config.toml
n_head = 4
final_lr_fraction = 0.0
steps = 7627
MLP neurons of a small language model. Each row is named by its layer, matrix (gate and up: input weights) and neuron, and shows model dimensions 0-127. Each number is 500 + 25 x the weight over its row's rms, rounded and kept within 0 to 999. Numbers have three digits each. A neuron's up and down rows have the sign that makes its largest values positive.
A block is one neuron, or neurons of one layer that tend to fire together. Before each block is what it responds to, as a language model described it from the Wikipedia text at the highest values.

Subject pronouns (he, they, she) and auxiliaries (has, have, will) just before the main verb of a clause; also Preceded or Succeeded in office-holder succession boxes.
L2.gate508:516529478511499485504525502536479485500509487448528531510475532486493443549458509514480502489483452492441512502536565508472489503502518502480479505527506467519456509498502517519474509506489500468511510476487495461484506473514503537516514489509494489465497490502460516464527515507507491515519460510536486497501475546531540517496472498472505478512484526498511500554496502465499481482552
L2.up508:525491495541528486522475497458516488507504473436501518517511473488463531522460559508450500523482449497479510548562521505479527522487493496458498499529497463503473537496472530472495494506505548499512484479447523481534520540463485492515484513501493497499479502488453520465514535486474518479516435528520496485508520519541539472526522493523509523519494546507539500485504520482464537518506

Fires on the == or === equals-sign markers of Wikipedia section headings, mostly the closing ones (== Career ==, === District 18 ===), sometimes the opening ones.
L2.gate32:486538473497523499517511481520499497513496473500469447515500468546516486484472446523529507481525526541514526477472528489490519513491519455536490504528484526515438489459511521527461495508514505508482468524503495517471475461505493452484433525479537506467478519499482498498509465524462485560482490498549500457513478504510472486457514513512493526509475519543489502479477481474542503523529
L2.up32:471483504486469459493532485468508517502488506555506503482530499455500492490507515478487481515503474510535487505457463535474515534516516486497494517518503477477494504533502504474483513511496511516501498486519523472517478483523486484486517527536530498461551530478501538527447441494493510502478531552527495457487487521445493509497504453487479512461475497515543478549531506499496509474510

Digits after the first in multi-digit numbers, often just after a decimal point or comma, mostly in results tables: 95,28(7), 65.(7), 6.(2)2.
L2.gate461:467488501477494480473492478539502567503471496481518504541509504492490514496485497509504506496572485478502494492530485506507473511529526506534466435499453523482517533512499419504513497480448499511509525496475486506511519516489516480522488478509519487506477444536536480531483505514477468478481479484483506478497512478475486486471529448435493526471482461532475519475446465540449518485503
L2.up461:532475498498518485551556528508533535509501516486457520511493480468438514531507523499467467462544513454550507494535492484471535483517504515499516490473541515469520501476506474517503489536506512483525550501513534499484530522516485459491492542552550487495499517497496464518528499460535508484509486492488447486495543531494462511506530478486501509474482518455476526486505440525478492475501

Subject pronouns such as he, she, it, we, they opening a clause after a period, comma or that, including pronoun-spelled word starts (he-sitating, We-imar).
L3.gate80:479431492512499454510482511492481509480475506493486501502483515537544505428510523493474525514510497520480499490479527492515503501565499503498464506539454453496464500507495488484506511524489531505484468456479530498482538539463455528495475459464498472462541497470466463466505517497496469498502454503519491500510483502482498521528472552525523499485485529487554530489484489519496473463551
L3.up80:520489471504514446527473525495491505502480479499488499497510539528526509452491510478523519513466485490470514530497495504519517517519539485478492527521490491513457482489481530502509540547515520527493455452471498494483525527500480507493451508467485482465522499476511494484516487465495450495538450492501494478508472504517479505494490538532525495534486516521495517449520500507506462434542
L3.gate267:529520526507500468504496498516499513521475486482485512497513521511507497548476510489497526487528539506524493510477533511508491458508471535523532476503537507485503535492519472497530485535504492490472453530508508515542530492484493552476503516465494480524528521488436516441483490502517493557454495511467503515535465455477483473488539533500460487479495493464545512536496508504533514500477
L3.up267:512447465502489524454515524522469495531509539498479480458514502479520473527524450467506493486513470467502484491518454439502533464521473483520505480490514475490492480527471508483520517498546479489472525549487465520445518528484533509491513508473491537529492525499502466472495526525499540519486541531480457553538476514489539470512492520492491485518525534516579495481488518481487517527496
L3.gate300:502458506486482470474498469505475493524485479520471549464475511486521477480510478503489542490492459527491507490491484491501512508524524510469536524466491491519448427481525513486468471484479502511496470520531530502481484484515498538534482470478485482459542519459512496521488527475518533537479468538543498492533487521510476549498460518471527498477481512580490532509453538494511535492488
L3.up300:556487518473496517488497475485462527481506471479490547527478529504551498492500529525494509500501462474476464497510500535495507477512521545471537504477495519460499481470467563524507524496516559464531503506497499501504519498524488568438492471516465464503524492535463521515550482505525506475464498516516454483493509550522504512535468512512511521482530521513505504464486501482487535523510
L3.gate351:528456478528480495524499505471462453509482521472505526520479517481481477547527547531469450490487489506488530494492491462491563489492510520517503499543486475514504467513498527471520498463536499490499504536475501470467508494468526499474507501521517504478513485492502495500504507504481518443485477524474562513526501535475504545468460516510463511518496539521523507506503503504533524484491
L3.up351:494445487547458484498527497514538505482519493518513493504470507478496485503494515522484504483554502499519518522507500454516555518466456496462508475556494493492483499511523487517487489480498490474482436496490502515450501482503506507515492524492480455435484485478462467474508474500513536484520493519527497492476480525471544500511446511477484497473511550493526518517465496500543497517464
L3.gate393:544502542504485473475519476519492444505512524531478465488494500499536504531485532473475526471541486546484537504488502490515516510518489491469517502508511524529482485557521486507533503525449519478487503536479493466462468520507501468486507470483514484446541504515524492489513512502536454521520456479526486470480493498478504524508498531467510472473512515538501505492488502457467512517480
L3.up393:504499526477510478474475508537481461511486492513486453494478491499518514533504518463475541463514488485503548497515517528504553474441523514520536486498523547500470486518490515516535483515444528454472515523471475517484484489508508497486522466503499471473487480540510508488536517518559520501510440478482492488473526531470482504500516523498535491459545483471467516506485461469497510518523
L3.gate406:550484466480489433511491517516538514467458534476497512517498487483508479513486545481452481490495518555535486485518466516526513491524473517491509482506504479460484483516456494471512503473453499484517503525512541506494464508473496524544478506477495543469523506513493507442473498549500511495529493489465512477562495523513500488504458538513503496468458508462515493533487503532507493534483
L3.up406:515465504525511460518527463507478513491494469526493495503470490483500477498512519490528493488523474482511546429470516500491488483494516598504514520488516491531486529453548534493474465471453545493519496500501549504468509474513489478527454493492551518471512479498490543474478496507466515506538483501494537547490494521498458511479487521514487509501463513487548491548501441506489508481507
L3.gate511:499454501469469520461535497513494502487482530483470565493481505462539505501446493513508535521493517497511495440443496523518491489514440489487506513514527527516509506535481473490500482510472493461468480502506513484533463528497521537505465509510504461498537484449500550476531506496460550489470531447549515490546517478495477518512492534451510519531520482500533500512499515503512506543515
L3.up511:490485478455510516511524482571495484483499502486493532523493507447516504519450491503489524521514500457519515513457507540525529500512489498493493515481550544533488538527533500468519496508513509457459505520488505476521528522485490550509471496523506462483528515489487532477508560493471529484478493481501499521536547497558501489509522547496467524530513521493531451507524518508545500535506
L3.gate583:486496499479529514503504467515561527483511498478484451526527463537474459445518514506497467468500485505502524499498450465474525480527507454532506477517503514506459505492513505565509479490498511554479467507512527468471467478549519468535498502516538487494494503497532520508517479532499503464537486445495481503501480520513491554441493513471506454480508516478501468492479560497497516505513
L3.up583:483533515521535517481509483536484509454470472519494504535514465553514473488483516493436451496511506503466546479485487494549524497490488525494514502519499464520484529479483500501507503513470514515525494533476512458475525504458525492474523513550490489509523523524516497498523490488514519487499474512516514520504494560544462558470482495470482504473479484522516487529508490507495504517549

Opening == or === markers at the start of a line that begin a Wikipedia section heading, e.g. ==History==, ==Cast==, === In cancer ===; weaker on mid-word pieces inside titles and names.
L3.gate7:496485465487498503545515511515487499491529531472552510529512502475488512479512525573493511524507453531523493460453461531517522476484508537540475536517522470547533505492500532496475489466489516499458510493484518483509458496544523461491487505521508512515507505464474540509454500506454473477521525490495533530490512506459527480499486551472461495514470521509490487487495512473549470534480
L3.up7:515530516494480469526495458507494512469491492515500517564445467480494551457498511543454472472508500508501486477464508500503494477536503540503456509484510462520516505538516497508507511481495449492516509497553520532528478545468530492474480499505505522523516480480505535480456533488485506502453566483502513513486523492482513493492494562462484555517483520497522481484505502484522472552481
L3.gate58:479474462508486539509507578458512478502541501516488511512465539501500448467475485508484496526480495496481502500466517472522508503514470489516540504499512506516521526521510519527491538524518464495494540505493496487569492467524506442482497475501478481504502448480529514516553533476498538472503524515473488472500488517500508531520513532534467488523488482522526504557497476503469508476464
L3.up58:497518502514464499478529533530467515458477521485532536493532496498495517512497478520476483483526511461484536487481520513471504513532502516494501559494519481503472448491523491479478506506494500498486507489484476532506492496476494542499493510496454487506514542507508491505493544501513497474442457466489489495499514475512442456561523449469494519534446504521498468546488497481495499484458
L3.gate75:517459498506520491463521517482526503468479503476493485487477496466498464501446534473483508521516485527472494506517484488480529544461441520525490508487457481541529486511456461493485521530485460514514509515447490490539512503503483465490494504466520499477522459498537471431495510498500462545510484493526505494569514501517475514438503487474486530495497536539549476509451514480487479482482
L3.up75:494498443514486542473554513503497491454485457503473492514493484484525507485486512514473495473485477482500525517523514535490481538451506514509506543455505501523487500472506505511493468543480480546494504508503483499494531497542515503483493482530516483464490476478527475459499458531519452539487468560499479485518544528503505504480528499480511566536517546516505479480450475505515504474487
L3.gate269:494478522534490471477512482499482486482503497525507515500540482492536510522512495524487537506485516534503503496487451507542508546485463488519484513502516496465503479468454478466520502466499506457522457511516499443485483481526507513527477481484530496500493526482536522520492498485533497506503519494546508517522500516472456493445487490519485478506458506543513459480489531495512472493484
L3.up269:496502505545496510505484521519473492491478505497470498511522478507535467479530532549506483548510490484470503478513527508540529485503516509508530495502557459468501500455548487471506526483544510510519493488520526476507548482537449517498490502479516461495464535512500507502518487487547475501530498486522502496517544526484461510488478514478482528499477507512500458505547512453576477465506
L3.gate280:474474455525486471531537454530465548506476493499502475485508514492485462449445515521463495483488489485500505475499485465500490503458524494542485489479480470472515501527506478478504536511484500476495529552466497476459505498541509497496480508498511450486478487512478508464470491534514481498528536536499505499517490525491467534499500530492498481486482511492470497476478547459519495499463
L3.up280:488477524477482515498492507511485462510496556534477464511480500481556504526540507543524517488509487512511512515486442521484539521509490491518469470511514500492491534486492526536466494493498476472518456486498524478520504476510494480534522539501479551449503486518533503513502486449464490524497540485539491527497506475513544480477541531491507503511483502503545482510472512499504508476454
L3.gate292:491469503498488494500504474521437489526480519489499462477467495493518525451469469500496486515474485509535535523487519509537483515477490478545490475487516486475473468530497443543529516492525508510504506504550525552512492508563514488503472491493477508506485507514486480491494533481520473475513557511496470451487519500481509454484538503477509521452508513490449506494512509494501536554501
L3.up292:512481493504500492472535495495508518522489511471526447526519491497525520466476462505481468539504531499531494516484476495488466492476525481547532463484548476483463484550498508482485536498538485485456536501516488544515500458492523466527499486520469502501560460516508482453512493490527485513473506530535487560523489484497483492526543510533500510529467510502490525500448483500467519491485
L3.gate402:521472509448485489464506503518514513506489484520519497510534480499500432486487509519532499486550488494500517508480479473517518527521480518534501464479518585480523500452493510497505479454520465518502496521505497465483456530557472447471480533506496544490525538491524456499523487494491503521500504508520540507487513513464525482485489491453460466490497507525491525482478495493490464503492
L3.up402:534494488502471458486522461500490507490473497553516502487513469514473520472519510504489459488529455497479512564488485511496540532510484539525499546468536471507516507516540479487501477492541483472541509497520517479534517497504495477511506488493453482484505516498506467497528512536507462474445516496491532526463502505477516495513487564510456475485518514522527477451503445584522462495481
L3.gate606:476526487461469502461483502506472473461491494525467499479481510514511447491486518508486507521516508549453535475490528479503510523482481485537508473483506556527490502492487524527466487514528511507502531472474554486513463453525530517491505491488517516516494506479493478571511485504438497506497534571536502503516515476478519501446528509457484493472481485491534510471507474487545475471494
L3.up606:493499475538488495500497486493505497509488553516484510480498480468483526503513515530501480507488519489476485536475476534523537487499473482489504535505500451510524479525540486462541520495497432481466513539532473511483519493525507540478468535528471449508511486516498562458528492511491483531495534483502534499509502497515485456503535462479499517549520505496490496529496531501455524506526

Subject pronouns and relatives opening a new clause after a comma or conjunction, mostly narrative or biography, such as he, she, which, but.
L5.gate12:459489548505478536526477524485450526528474476458520505478522492537526505495504537500446530510465505545476516477495478527499462504495525486497526491524463490486523507523471487504520512511499494505528462541490517488484483509514468496509497505493516476493502490456440488497466493497508497535474462481491491483504497501482528500450520501499491461482530506540491493527477558509487514545476
L5.up12:471496521526491551535468477537465501538488476517555484522493522532516516497544522488463510504484528508525498494483462542514501468499535513527523472499511532492525525505510486535489502520505475518521517514481477526483522530529481520524540471525468472474464482507438514480495477529541495505506480511498473458460554515512535478506520529528467501475519500472493540497483543528513515511484
L5.gate30:505506509543472457514544501468504487477472530538456515510502489516497486521484495475462508537506467500462476479479519477484490515543503542472530549513496483500529486507516495474498503530451467497528507512521508468497458517484490506479474517537487494514514537502477531523506482506498466468484470504520494475541453513520543490458487519513488467453527463498527527531490519482496492470551
L5.up30:497468503491504538494490510487510521525526476574474544506477532490506487508467507478504501515482446514513484528528530493520506481474535537505560493500516490471496534493477515509447570491460476531503484496519523464464494500471502499489502527506498516505510518470535529479492492485459503482530475518527499459536520512511505491448491529540506508477554459487507518528508496492517507469500
L5.gate138:522510473501468486461484504508473457482500506509462524506541530481509514497499469458519474535466485483517497487483508505515494483487519533424461496528546474515475521503555500471475517474496525464552491538491478440441534511522513500494476511540475486503550524504520470523485493471483505485544517484531470536515519511512468493476476532513481490505469494518511489520479523540481467571483
L5.up138:540492491510514482537485512525496511470486558481523505542540525472515503529528507469471534528489510498481501493470560502480506499539469471494470494482492505487474494565507489519548532529484483501516540486528487499509505546532516544455476534535475456475518451510496509479509474478477477504514516509537500510525484516539478520511514502510491542509474500487467488494498516493474469485535
L5.gate214:540520489512526497457467549521493468483503496508475468513507472518551477495481521501548508517516513486541549455498436495493511517528465509452498462525514485509509486481518532506483527495523493489504487509499490488539498535483524513512502520480477480500509505451548482488506503533497498503538478483486477495513482498458462468450495512521495511465523495489488518478489527502497515479495
L5.up214:508512519521493510467475463486488438511530510490541558488484469479502554517520497494480544505493492509497509530513517506506495487494502505471519525502488507508498499524508567501497495509482503474448489551501477489504529515530505497492477476513513520453522543493536498490533524546496469442488519505566500514446514514495473543521521516489482522545485475493495466494512450493493485525488
L5.gate508:531525539477520486484478497472493477510459462530459514531535516548489490504491517486494508486466502488518529500496526478491533513513524511440471483480480492474528496497523536508552486564460522479505511496485483481513501576492473536493505470493479491454501445502508482510511490470470468469490526516508496504538494511510483511479441474490503493508503550496487483487498538438450521488482
L5.up508:539519470483502509505534505518506485526529465478459482524493449459521471489499490475533547506549484480496513494497465561531496522518529502503522495511520477473513503502517499465544531514498465461494495538545483503526492493467478502480480492487504499509512506536515496479463522468494511506481497500511476505563501528496536493504473476508497539480505473513491541480511475464504474459483
L5.gate566:526486554458481494505487472481484510472463534499515483467519519518494492493500532473482508513466471498512497469513487527488517517468524494443472492500470456468509474479512485483504520498538466454526496532511482491479450508510493458494462486511447535483530515447556534522549490524468511476503514544556500484547461517459529480483487506510472539487497505501502502540522524463466491518492
L5.up566:517467504489515536508492502511492476491501490477518517448506492477490503516514528475502498484489518497495456551521495540505528465468519513459506493498510503484488512477497524477469547430523503486520503515543477519466491485495540485498481495553452469503452483485524495467509514486458514443543505541492479494527522530486524462494498499461484528488531478497489539497494490471508468488472
L5.gate580:535455502514519474534513516477504511483479509552478469491554506507552513469459483488482490517468492488498503493488501525521484537517512526443501501472463492493479531543435500473495534504466475491484513475533513460531491483527506507492532416498500528501514481504463462492497470528502456483513506484508505478511484462500526507495505498483505477458488497476484525516513516515452511476502
L5.up580:493497550464479539450506496528520520508503527461512453481564517514542494455521521465506542526488448540466518502493452488509470500516478514485519494508484506517506470482498500529506507512472502525478517505509504497489478495515532463481516467506448530482522514485515595481480478491491531510532505510504478507478510566482506471475466552529507502524525523503491483493503526494543496498502
L5.gate696:528509511483519471515524501459534499511503477479510528482477489509469496487507518461486498524494528497520501518519514514444502563522488480497513455522502472529506528565499501470552470540494502496485522460497522525494509478507515493488509481499487506458515527458513496488513486467519524496535503444478492503472480467481488549469517492482480491560530493523561517477494531496503541499540
L5.up696:487516492476485437504519461528523505522490468480545565479515523462540488535455537546515492549524468457502505519516527484507486524488511498481475534525513508497501514480488485474449533508503473503518490506438513488516521503500513483513528488499518548554509546520494448482508501468474446490531447479467527510539530503470493507494519511501436489486462511492555488501466479508505507501514

Digits in the middle of comma-grouped numbers in tables and text, such as vote totals (565,708) and prize money; also coordinate digits and a few word-internal pieces.
L5.gate8:543516529486521523498523466459453509516495498489486507516485506498516469516505535520472491495505474540495521511445514503521511489540522469490465527544426517492476496485528494543512461493461446505504499469535496490491508480525461464466500506551528507509491467521455492503543507515495503531482502522504489517529478465522515505492500502528526516551510525509474520481496534539486498513466
L5.up8:548468516495480514525515493492511495497497488505505487514499510460525566481478496527537472521518503493470508479499519441515488486467524562539554514493498514478508489534483498484508502454500502468491496461500535519494475461494484493488499530470496533535512533478537523496500474505463490538549497542531464460575521471528509506469519489525566500484494508497510515502476507549526504475517
L5.gate96:486460485516498484476516500483481516526472534460504499479492463490551474518523539535520544499521494540516516471521455505504523503560454485493518502516494470499508479518476447501468506499478518504502477519518511513465445514514494491524497462440506527513520464508522482476476475525541497538555517517495517501545491469447540480519503476522510481514479496496541515513506523480447497517485
L5.up96:516508466489486536515482486498532461476493552459505493520507524478552492492539521503514520508437511533512521472507482510497480497464543498518547539507511502482504465524497520543497545504517525514472506464540484545493498471503485489507512486466506548474507482511514507496526534546512514541517541506536499512523517498493518519554536524503475522533483466496529468523508479525456508494473
L5.gate112:539442499530545504525473469500456467503462483468509491479513542493497507526508533520473438498490482504510469516507489496464512499490500542550530555515508537449511445468513527471482495486516453507517536545458494490473520518511464471481486485472509480528523470536549458449490512517480490510521504517541498503523504502503521506528517500491515473500491515516512433509481519488500445551472
L5.up112:530483489480531508526485516528450520493525505511554506535501505515513530477509517499493467481488516481481531503467531478478503500533539489563540510537504481495517536477446485526492482513468490461454543518465491503507499503498458444445495518507566529520547489504504485507495524478498522528460524517523475531507477483552479482531478505502492523519511512487512499506473508513460505494504
L5.gate419:526518518522507519443531471474482478496476472514517478529509499483543493466499468492475568478527512522526460498492507523479509531479524498483508462518520483486537496512484462528562453494470510510488501556489525489483473516489531483492498481485518529521544513502483485513553462480504495516493516462522535496541515499477550492495512506515502451494517515444543484503527493509515516529502
L5.up419:558470515507520526492497534489525520540522488489517518499537530508524484512532504458523477519464511483513502450494525514506517513497491470495491456503482506489482521502474505513525553511540508497499488487576541492518494473472507459457511513438489481463528532519490467488450534494514505525524457481474502482489484541547490470501522501476492518458466508513538472477505511527489508478486
L5.gate463:496545487525451473470516496475512483511493535462513517508513510452487486492494526509508521537497497542473485475505526495491479475484511521510499519503495493503480517476557459492513499519458498535509546510461503484505516511522474523516461512556469500517539530498520531513504480516500461544530507543499503472491479490521581492498520478480480453512488506470520486466473500502477528534514
L5.up463:547488469497473456505469537503531523540510465463509521494458542502478490502506493472461492471470541484546520478521502551540476526553466531452494493477481476488512481522528511501524466488528484534523497531516496474469522502490467486511479493547454507470520489472504517492502497484534461521514491457470476510497526518465543489517489523536495482506532518532530466481551523507468488483482
L5.gate531:501469499507473502499527485463524486469486497532508519478548491535490451467483549523508458483515529531492534487472522501495505534513513512504454512531497484449470480498473497546553513517477509511487492477509486546519490466462476463490511479456544501534523473492485535479514486503532485525488464512492485536464501494529480536488480512548520525502514538521503487486508510464520457484538
L5.up531:485491495516513495497466508500465506515508531487492467479517520467551548450516452513495496545507481515478500547489540442521494500496519481527495496508534471473494501491539487496485511472504516499483565465469561512486498542473518522494523455470504514450492509462487483550491498466495504481521517495522516476473495453509512510487539498513539529515544466480488479533471488507474481476489
L5.gate591:561516501475519483525506492515542489475503507503503529530499472518518478464482514498519470470499473508516509500442483477487547454499535552513495530498508489497500531460548484483542515480475467497490492527527510510479534491544489526486545509530472492524523463541553484467500535519499560529509493500479482488477490541504523458517496534577507537477531522467479513499533506517514516455483
L5.up591:544496512480492467452483465519507469506501526560552505464516505530524440463470467539514479517515500496504494519487530474460505488498530456510533520493488494540551517484505473528544497497475505502513529516499537538520473525523509516508476531552455555527489514512539512501517497500500496534502492462502478497506466501517508470479473501511479511521492487516481490447498548484464565504504
L5.gate683:526466478523480497491479475458501515483481474514525491487509507538509500528506480486482491509468504484523561484479519501474524526459459521448506487512503511503525509455472514505502479477479533479484526519478495510529543490517509488482529439495499528463504475504536469502515468473444475475513523498502484503490535467543517496524494499504482520501468478532514528539537499474534495508494
L5.up683:485520482508482476494532469496540448516560474502479515482486488489505542498480520545501449498529470482508501471494515469539485515523517492482505519520505491442485465512527521502543558515468557498477510522516480508495482522472482496485518508493503474483484535561496479482485493527501484440507505531515482501470479505533535508524463517522500472483468457501454525493462491559509493489520

The last digit of four-digit years in dates, lists and tables, such as 181|2, 192|3 and 201|3, plus rare word-final pieces like had|ith.
L3.gate50:524503471521520487485505496526525518477499534487474494512488495475493467502463534474505527486483495527479507484539511510495472529544509476492447497475453477535472506527510506455491461502494505508543525564498468464482504525480516543500465524506550538530506506510532534520476527507517474513461482464535562487519517517471518498486503487458496482478472527502523478512500469446474494521474
L3.up50:513534481492503514548485475554550536474470474499484509507523549484508499489485474489539523505476478508492526503513549545503496490484549497543459492469485488536493496519524541465477497499531497513551547542501492489480550487474509524479499504528473557543475473521522518511495550492500470513475475480513517460515535520479515493506533476477492518512502551529462474514500465488505494464513
L3.gate59:544492483545488483503488543526472471525507503482460500503478499514526461470552487509497494488531454536488485480512531501498519521521508517442508475474502504501500449522492519489506473492495477527522494540483503494506494460477468475529476502482491512543521461509484499479532490494528471523513448470465501541516503544495496464490489446558514497477521490474447523477516436490535513480487
L3.up59:490485466506516504517431545534471522511518486533494538476490494512501503498482534504478504502487501507479525494521485505513509514500484478478495484533508490444494508506433520488536508485526536479515470518518465483535516455439474538488514521468497546534513468519514501504559509513523502518504488529522502453521505522533522510466524485471481511492509450491460492498486478544473513504529
L3.gate164:509516524498487544540501494523513483505470496466481509520462538469524540470519515510462477492527464504534498476505500456537490486510495449511509496484521521479481495481495483535476455484553567531533493512517486481490484481463473429496498513502496485514506520471503531468540512519519479497456445492498493546508501505514474519488457490520499466494525510513535490499461509460478551522495
L3.up164:517494472478465490519492490507489500507504530483517532544465477482510497474495495507467473467548518471520487483474503538503504522523467550458514533527513526527508527527482500493547490511511500496532495507552464491496527528473540498506495509481490511501522472533511460496469524463472477466478436495466466466474498527491473470513498490511495515491471498462499510500448461524478532569500
L3.gate254:519503520508520513525516535464505509534493488496510496483471488553488464531515539502494510495519498501493526486492545455458508500469503511494515482525478504488527472519505501459445509517518513476526520522488497475503473536450506498508524479521540542472504500506470510474527538524498491510447456483493521499503521518509512535522525518474517481550506489531542492516530507485497482549477
L3.up254:565505526502458496485520543507483516498540484527473532473477551476515519475484501486489478474528535450485510514512560476517509477503503500453472522483491516532466498495485497529495517486499478528541444485500523527502493486471521484486486488525543492484504530488457496517512539494530508525488478497508506443489550545522459541518504497525507503500499491519497486512512470501492549515483
L3.gate264:495515464531491526508487511496521491519498490564498481507465461465514437462462516468527502508467472518505505488509550495516516499502527496446506528501498475472540497530498497489487476490468517504534467493497478541484511507472474486489466492490489510467502501486495521475512484502496532508457438492467497496529492512528552499487512495530511509499487501445475500448519480482520486491526
L3.up264:480518518515490497505514474513495503497521494519532530474487526497460473529515484488524471552494490440492487485483514509512489495517471501539521476471472526497519511494542532529441534493524480493528488491485487451474499488515512507529512474456538499476522477502522504525501465482492511482478538476483518510525492545511543476474523474523543539518520535517511483518514519488475508482529
L3.gate349:482526507477496529499491538493534520498485517538507498547433507530520505534513470526513494508524464495494522471530522520482509486477498496480506467519509524471478536483500523501474492495519502487490525525466501479508485497492553517521554474511502501491523484496471467485486517493495540446471481522461492510489524490542533489532466530495458521523479487492527511492519486472473505504537
L3.up349:528503516463497516466482502480497491511493532494481496531439492497517484520489467480487490489513492523499497476528484495503526511521532495472464446513480545465469507502493501484512492505484476493491484501502470484494464508516547550519467472534505518493528486486481511481491521505504487517498485544491489491498492485528551468533459521456461502507447501511505507500572533451482513518487
L3.gate533:517481539517515492470510514469524480515516490514464488463482462545492461517514488523475514474514455541517529490528520476475470556472465520471510536506439522508508476518486481463504507492468513523500494488502535502527483513509528494500491510489516497505531523445528473517492484499481491469457496491511508473480503532504527461524521505514518489474438514540544494461513536466481467497483
L3.up533:509476543495531536505457473482502486519487467489480527469506509539472468513524475508466484531508496453542529462542525527498482520426496494525537535487513481477506492503474513481490503462483477513497519498522524527503531512462480511455493511484477480552504485489508494531482538477485483520483509538499494460469587518509554514505497495506514501540482531474507470499484502488478465480481
L3.gate548:486507486490519495487538506499478463491518544479478498453435489524533493498496505505509523456502482500468498471463483460475515490473495498455473538525483523513476515514512489499472512550463491501480477487493514487485485480496510479506473515468545517484504493476480515503536529530524501522481499516567537462490499562491490549470463454478501490528491515526448508503495492496437515544525
L3.up548:507484513499530527491502473526466511477499505502507514453509524489506483492527511540499511457468482479482478487479535468498538466462520519505469570501528484530485527497528501489460548544505477467478477477485533494504542448521491496455469520516509489505513500500452528459522543488535514495492483482515526468487540534498506537477488483482476515530527525545461543485496538510485493481490